MLP neurons of a small language model. Each row is named by its layer, matrix (down: output weights) and neuron, and shows model dimensions 128-255. Each number is 500 + 40 x the weight over its row's rms, rounded and kept within 0 to 999. Numbers have three digits each. A neuron's up and down rows have the sign that makes its largest values positive.
Before each neuron's rows is what it responds to, as a language model described it from the Wikipedia text at the highest values.

Description: Word-ending pieces, onset verbs. Mostly the closing subword piece of a word split after an sp/sk/st-type start, such as Sk|ip, Sp|ies, guit|ars, Cour|ts, plus verbs like began, begins, led.
L3.down544:431518480506589500498510524533523519527510525544480550455513539575440453474493478494555512491464537453516477503504507554492524441494458527546536499543534516551466491519476574513483463452457504493464467454515500409409523531531436447517446535421562492566441569513514445475535506491524456526528465521503433540610462436470494527515511473436493464534519514528494460530525519492492502512500

Description: Speech-verb complement prepositions. Prepositions and complementizers right after verbs or nouns of speaking, writing or criticism, such as criticisms of, wrote about, said of, recorded that.
L6.down289:513568526455535452553472579538491500530488524479469508484456547496518488473460509466475494489559512471519482572473521490472480579485458447474567565493466534481418521529569456517520481420485507479513548488548424467532548502531520559476466533453493467496480467410528470525484489504511503542458477447545488452499495514498511562490548544521505512535436516493556534532554527446477507487508

Description: Plural nouns for people. Plural person nouns and their final word pieces, strongest for family terms in biographies: grandpar-ents, sisters, daughters, members, authors, founders.
L14.down995:516522523531468502470457519568461545521482487485481457519486547525505581485474552549553591474504469497512517597619450501544537484460484499467474429474548516518521522470462514497544489589480529483503514459435532456463459466501537525486551506535549444423489515527493464481512539450552571548511444541488558513497446498524505600500446513444441533434475496535589511541450510516533520423539

Description: Numbers after table separators. Number tokens, and decimal points, that follow a dash, plus, minus or colon inside wiki tables, e.g. 1926–27, +8, −44, +11.8; weaker on random name pieces like Sir, Pen, Stone.
L3.down551:535477467534486463558558512550487473490472489518488492542480518521536491522566471521491493454436546526430404458556545505495472530495483569534481513487482444512483416554490557543479509423471472534555492396465606504510479508482550532493526479533528506575557450497576512555502529467498528516542474503516568504485469486500502503488520568510456533477497535519453485435509389484480544509535

Description: Early subword pieces. First or second word-piece of a multi-token word, mostly names in tables and credit lists, such as Dev in Devaki and Devgan, or ur in Jurassic.
L14.down866:441503490509521574531525462478513448504519569427467553513493549483557497536494529525485494480401582415494529516528541434514460458443522533492496446450485466435474553461509472505481511522527486534492486505481492470580517418500522487498558485469536497447540547498543480480488479468500429508509507513474566500482497429550547530598482490551615448478563463543469461538460488503522487526481

Description: Group and relation nouns. Nouns naming people as a group or by relation, often after a possessive or modifier, such as friends, family, residents, students, husband; also some unrelated fragments.
L3.down894:459581539526442495542473524489487516480558480512477483442552486468559527503400538521523511497505441545563595540577486492497489480438500480531508471563500435473497524465544534506529514463532573529420568449501491464449508540468481483538564518445479558442502524446522467496568514469547472523564586538556520529460464541563491564526463537571515508497491410500462582442484495477550528470473

Description: Word-completing place and name pieces. Final subword pieces that complete a place name, personal name or place noun, such as Flor-ence, Est-ate, Wilm-ington, center of town.
L6.down733:459504459499477541485488492543444495552492576523478426446482548457507410499556506463501554583544465455583536513458544464530592500473527484518580485503465499527470521432517512437464515493424561516513430445476567505408469470607512531568455511490507611455512467458424453433533464505494509546443515509520442487510489485483470510526490523553476487475550495460546546472487437532530446513503

Description: Event verbs and particles. Past-tense or participle event verbs like opened, released, built, founded, plus phrasal particles (out, up, down) and $ after for.
L14.down1013:454498539574486583486480509560507443547561516516565522460517503531500526468514440475575533434399512493495496455459537509493530488433547514568530602471459535504571511430582478473490509438446540498506492463481502424506429511509476437518485500509474501444478483496517483478519477515538462452454497463517431527510474437552544481497485481591473492545564532492454437521491427463502534545520

Description: Mid-word fragments. Word-start or mid-word pieces of a longer word, often in names in tables and lists, such as Bå-st-ad, Kon-stant-in, ext-radited, ins-ignia.
L14.down409:429546526517458532530548475518566516624527533520500525525508554497460419449472467579540519482460465568474468511483462499541412519512459531462512501489405505549456535444512467503469503470521514482491508531491402530531466500441464597499507533525517604488458499539517443595433441531522490550493528500480468425484466457400495545519484520464515510545547427486457493508460526532523492549451

Description: Name-fragment syllables. Short syllable pieces inside foreign proper names and titles, often in lists or tables, such as De (Chinese titles, DeJohnette), "we" (Ba Swe, Bi-we-i), ane (Great Dane).
L6.down255:485522469534440570505492495479466497462449501510519498434518407541483541505472538539510455517462476560483530531512480505469516603479511518488513576518471499474423491563487529514460513439550514538553521504559505517560491462527519502468504588465502459580536479526482487549419432422557488553512451522455429499462497507482474519588539449481486598516468540530467504506481480489501535432558

Description: Contrast words and unit names. Contrastive or limiting words starting a clause, mostly but, also however, only, just, plus Squadron in military unit names like 18th Fighter Squadron.
L14.down246:518574485540527556511585501511514552517487507492481546540496546554460515525552503477518544571522441487532577538432470442523530512483456479539517515496451474464521432432474438444432540437501505589459496504490534487506511533482508528471498555476561512482549511488534445460524456585497599487533485537479477471500453514502468497467546516553541495501583468529461480545456480530489529526567

Description: Event verbs and headings. Main past-tense or passive verbs after a subject or was in narrative (sold, founded, created, used), and closing == marks of Wikipedia section headings.
L6.down409:454475613457428520501531487495494461469515444468507536589529496452474501565517477512520554478552506530510609500554495436518486482518517558578482486477493440598499488481444543517453493504462515496579449521521430434504499451533540530535548467508453529480441494438502491568502490432500524531426516439454454442478598509539508521513463472489465456508459502487498551476411495497499422505447

Description: Word-final plural s. Closing word pieces that end a word in -s, mostly plurals and some third-person verbs, such as lives, streets, residents, remains.
L6.down545:482510498490532512485412537543469489490482529572453496527494586509425474468542476472502564543505392521497468544501440542521492497456528526443589531471487461552480570508466494533517441481469560515525552532513496519484462411466498527526472500502535537480412529522562504511449435523551467558476501538444585505515457508478498541456488498503493437486484480489473531509501540548453513502528

Description: Word-final fragments, "also". Mid- or end-of-word pieces inside rare names (Iskra, Moriarty, Newmills), last digits of numbers in tables or census text (2,009; 46,513), and "also" after is/are/can.
L6.down15:507470498546497467536485470484490485528509453432462470519516472502492496501520522481500470508503559547496476383524524513516406568557466518522453482516514470501591454512557478464418512498494492507400524427491539482538462426553529510550523436508491455516497456411461495508473480413519533478487483472490495563437523527475481573476491525527522471452555488472613471483547479477534539450448

Description: Adverb -ly and copulas. Fires on the suffix ly that completes an adverb (swiftly, properly, secretly) and on is/was after a subject or which (mascot is, which was).
L6.down220:479583502533518483517435518495531531502449542508473502479555498523537521544513434547591576490559518571546493480495506480429491507520497515480499517492528513473591552512505482452461514534506426550434550491470487502577418467502539469484521487563503527495537496566502546454546460507472569471555485546526487533536491525532515483458455450536452440371451477456482459519501532544473572468480

Description: Agent "by" and section breaks. Mainly "by" introducing an agent or successor (Succeeded by, Created by, portrait by, damaged by); also paragraph or table-row ends before a new heading.
L6.down247:429472486548570487546531490527544482557541539542460529531541492489501495474492530565500469497498584541446524439504480506449565475480491468533435509446517520547534537475589526439551479489479455518426525554456451454487486489424497537500521530460505539478537514530526581500534441498519500476374453474515550470448554495519487491501446543528506458513512496461482551539441492528507491464504

Description: Sequence and time-reference nouns. Nouns after next, same, following, or an ordinal that place an event in a series or timeline, e.g. next year, second single, fourth edition; also the "19" starting years.
L3.down609:506495471496467543517533507494489490479507531518476514480468542464535599540458497500508517533528482428505462560461452487536535492482498565435457576452521568553491501447482466546571547459483499432470510484527477503550486423562565545447546514460446552446547499497506570437491484537525435517594488512449478553485509494454477508508465421527489489517563530455461558521521531449495500435466

Description: Contrastive connectives. Contrast and concession words right after a comma or sentence start (however, but, although, while), plus some word-piece continuations after a capital letter in headings or table rows (Names, Mixed, Notes).
L3.down782:538565442522474528484507499502465485503549401411475471466550454515506472445495549480522459490523450434475487515481526558475527539530478514485488520467529600501517532442524526497467598538462519486504474545479497518476561394504562602512383507517588567511545485461536517500565428477467513484486563538527475472465556507493458531475561494521516525532484445493555467551555433505532511497463

Description: Settlement and institution nouns. Common nouns for places or institutions, often after "the"/"a" and before "of", e.g. town, city, village, University, Battle, especially in infobox-style descriptions.
L14.down156:419445508548495445577524457534454521545513493508549519433545521548496388501449554479422569535500472510523534505561389539443506591471504445515472512444497487576430479505516502533444404457517540479533481569535497463511433440542508467514468511544518489467457530534473512457464469482466530486456470481439530445513476556455513505534499499442567456526475524574519511519485478513513490531465

Description: Table total cell. Mainly the space or empty cell right after "Total |" in wiki stat and election tables; weaker on scattered mid-word pieces (Tall-inn, b-inn-acle).
L6.down484:514546483596427482532494457453494521440541443476419503449453538462529485604539482494465495521584496472534508466440562473478386429473460461481471544543476499533501485515577453527516464467451469526565474518597438525449512468561503529481472499503478404523510556557546543481487443549517491528530587440554539523417473436470476489524470521540472413526507435471405491494491536483455480447487

Description: Clause-opening connectives and pronouns. The word "but" (including the start of butter and button), sentence-initial He, She and However, and clause-linking when, who, which, if.
L6.down81:432436495525526538550476523575516528447459510421436490446499471522550576502489468501454550527578514484494491543442546494537510548498497496413457521509509538474464534522458493510468545570422553494545475554487501534509475521505533529443504562491528485420492488552504423420499455499564482546581433478464502507534489516503545549504482521422550426516505447539519451473522524532580545470515

Description: Incomplete word-start fragments. Opening pieces of words split into several tokens, often names in tables after a pipe or comma, such as Y(akuza), Shar(h), tal(uk), attack(ers).
L3.down792:456440567535475517517438571509482453512464398464518580536420533537522518461486507495515496543526483486567489501471479460491496470523447455507481552500519532454502503539462539496553461525521452517492501492466487614516452517444515482460498505482519554531520440454504485533514436471528523544556438394440525527536516454595539554461477487556491557485519483519531547513564479419494468463491

Description: Work-subject connectors. Words that introduce a work's subject or plot, such as series is about, narrative follows, book starts; also scattered word-endings in names in filmographies.
L14.down18:529458541562540510454536578549463517484495490427485463521476510479517469537582499493527479523525561514485474461462437559384463499487527439523507484557496524532557520536484455418481525450522473530532438488480499614532450555491444529438523527472501449487633503524468562515473458553543467498471516496528487445543489524518454448525531523516521553438541444456469523547486547449587473522507

Description: Mid-word pieces of foreign names. Word pieces inside names or uncommon words, often vowel clusters like au, u or en, as in Bloch-B|au|er, Off|en|bach, Couste|au|, or A|u|ction.
L14.down873:508523517498443458464497562496531530527513484541479535449509451493464472492457448530504488538506473449513474448527551497568528517470498465509543570478589541517474456514480465451513499435476513519485480510584530425481566538481520501506499439581495564536541494485505470503462467487489442546565522490497455531524473461492542468503474476515503526470470501501504517509505491587440495440504

Description: Word-start fragments. Opening subword pieces of longer words split into several tokens, such as prov (provisions), dev (devices), ev (Evangelion, retrieving), plus ref, iss, compl.
L3.down822:473409522487541570501451460493467541541479411479438432471524485487529500488487474478531499519525520467559627449540492524502463533450505471579463506513446461439488516518536530476565508502550539465478524557474469518500504554559484502421510509507441501517504510438479465477513439473549452525552546509560428495528533511523504570557453467486508483441452489535459445370495502431543528562534

Description: Time-span nouns; name pieces. Time-span or count nouns such as year, season, career, term, summer, record, often as table or section headers, plus mid-word pieces of foreign names (Nap-olit-ano, Gal-er-ías).
L14.down337:448496535584452453551530512537499486472540505514489469550484477431481526525438492524459518435478562435481564524590524510519510549526491448509477483473508549578504501538470429508447482532485493519509464478556463502524508512504531505499526527517459448495446465515496492523585514455540520473529476522528523503539575532471460536481506579492551457431544514537392547499577456494457509425568

Description: Table row counters. Space opening a table row before two-digit rank numbers (10, 11, 15) and 19/20 year prefixes in lists, plus mid-word pieces (cancel-ed, ter-rib-le).
L14.down1015:486531495477550413586485459507479456563521469489445500479434527562519518490530403564459552501505492499470488454457569579495484465499500443543479526538563515432462487478450475476443501591477516535429488521475521491571536573466470480504535477532550532447574556550449471487449525468450387548449498505556430432521522478565520501571465371529489513441506507505483521572500506458506479512483

Description: Numeric table value endings. Closing pieces of numbers and units in tables and infoboxes, such as the last digit of vote counts, years, million, km^2, and people.
L14.down737:482471485468401512552482527498503458521488533515562516557462455514457431564539451535527532563522446558480548494489576461517526482571504522476530488488411512464470475445457508494519546505507483457454500500511529492497548511548509476357453482550569431519457506454523478511503506483469496520509482512449487565619461544516489508557531514544488579598523519530562498495487459480467529505433

Description: Predictable word-completion pieces. Word pieces or particles that finish a verb or compound already begun, mostly past-tense endings and start or lead verbs: head-ed, beg-un, took up, begins, north–south.
L14.down186:464495512535563560538515539497594487455493486546526466502518496566490480490563411502492544412481439537428493488464525506508493509520565495532531509490536464530478529466556520504421531530458513499522349543532493489475556521542502484496508471479452460532495494504513458544571545519545511466474499437454536515526501457551482546498486541526508468503531520530381497507465549498452514468481

Description: Word and number endings. Final pieces that complete a multi-token word or number, such as ights in highlights or Heights, est in Greatest, and last digits in table cells.
L3.down137:495455504426499473455491484491537588521437546475530536448450471530544488505541501487552490459474451471463510489497505465489521498407483500467506529579527500532486528499561483529536455449535577532438493532481547454585431555479536543585460491483536421480600485481532504480520506513521460502501494524485495574508454475479541481469494493441486505505551506536444482464482528452507499460437

Description: Second word-piece after capital. Fires on the second fragment of a capitalized name or word split into pieces, right after an initial letter like M, P, C: M-il-waukee, M-ash-able, An-ab-elle.
L3.down709:525506520528480487507486517475493492520568519477508447449498555570498546449518425479457449508480501528479468513496500477558547505492518538579478482553541470485471530535514481502555440475501566535529461521552502437523440475532526534513521516550539464597490548538503452512522538479490547500371517489483537526430462457424569442531518512496515518551490447512537538433515494481442558548433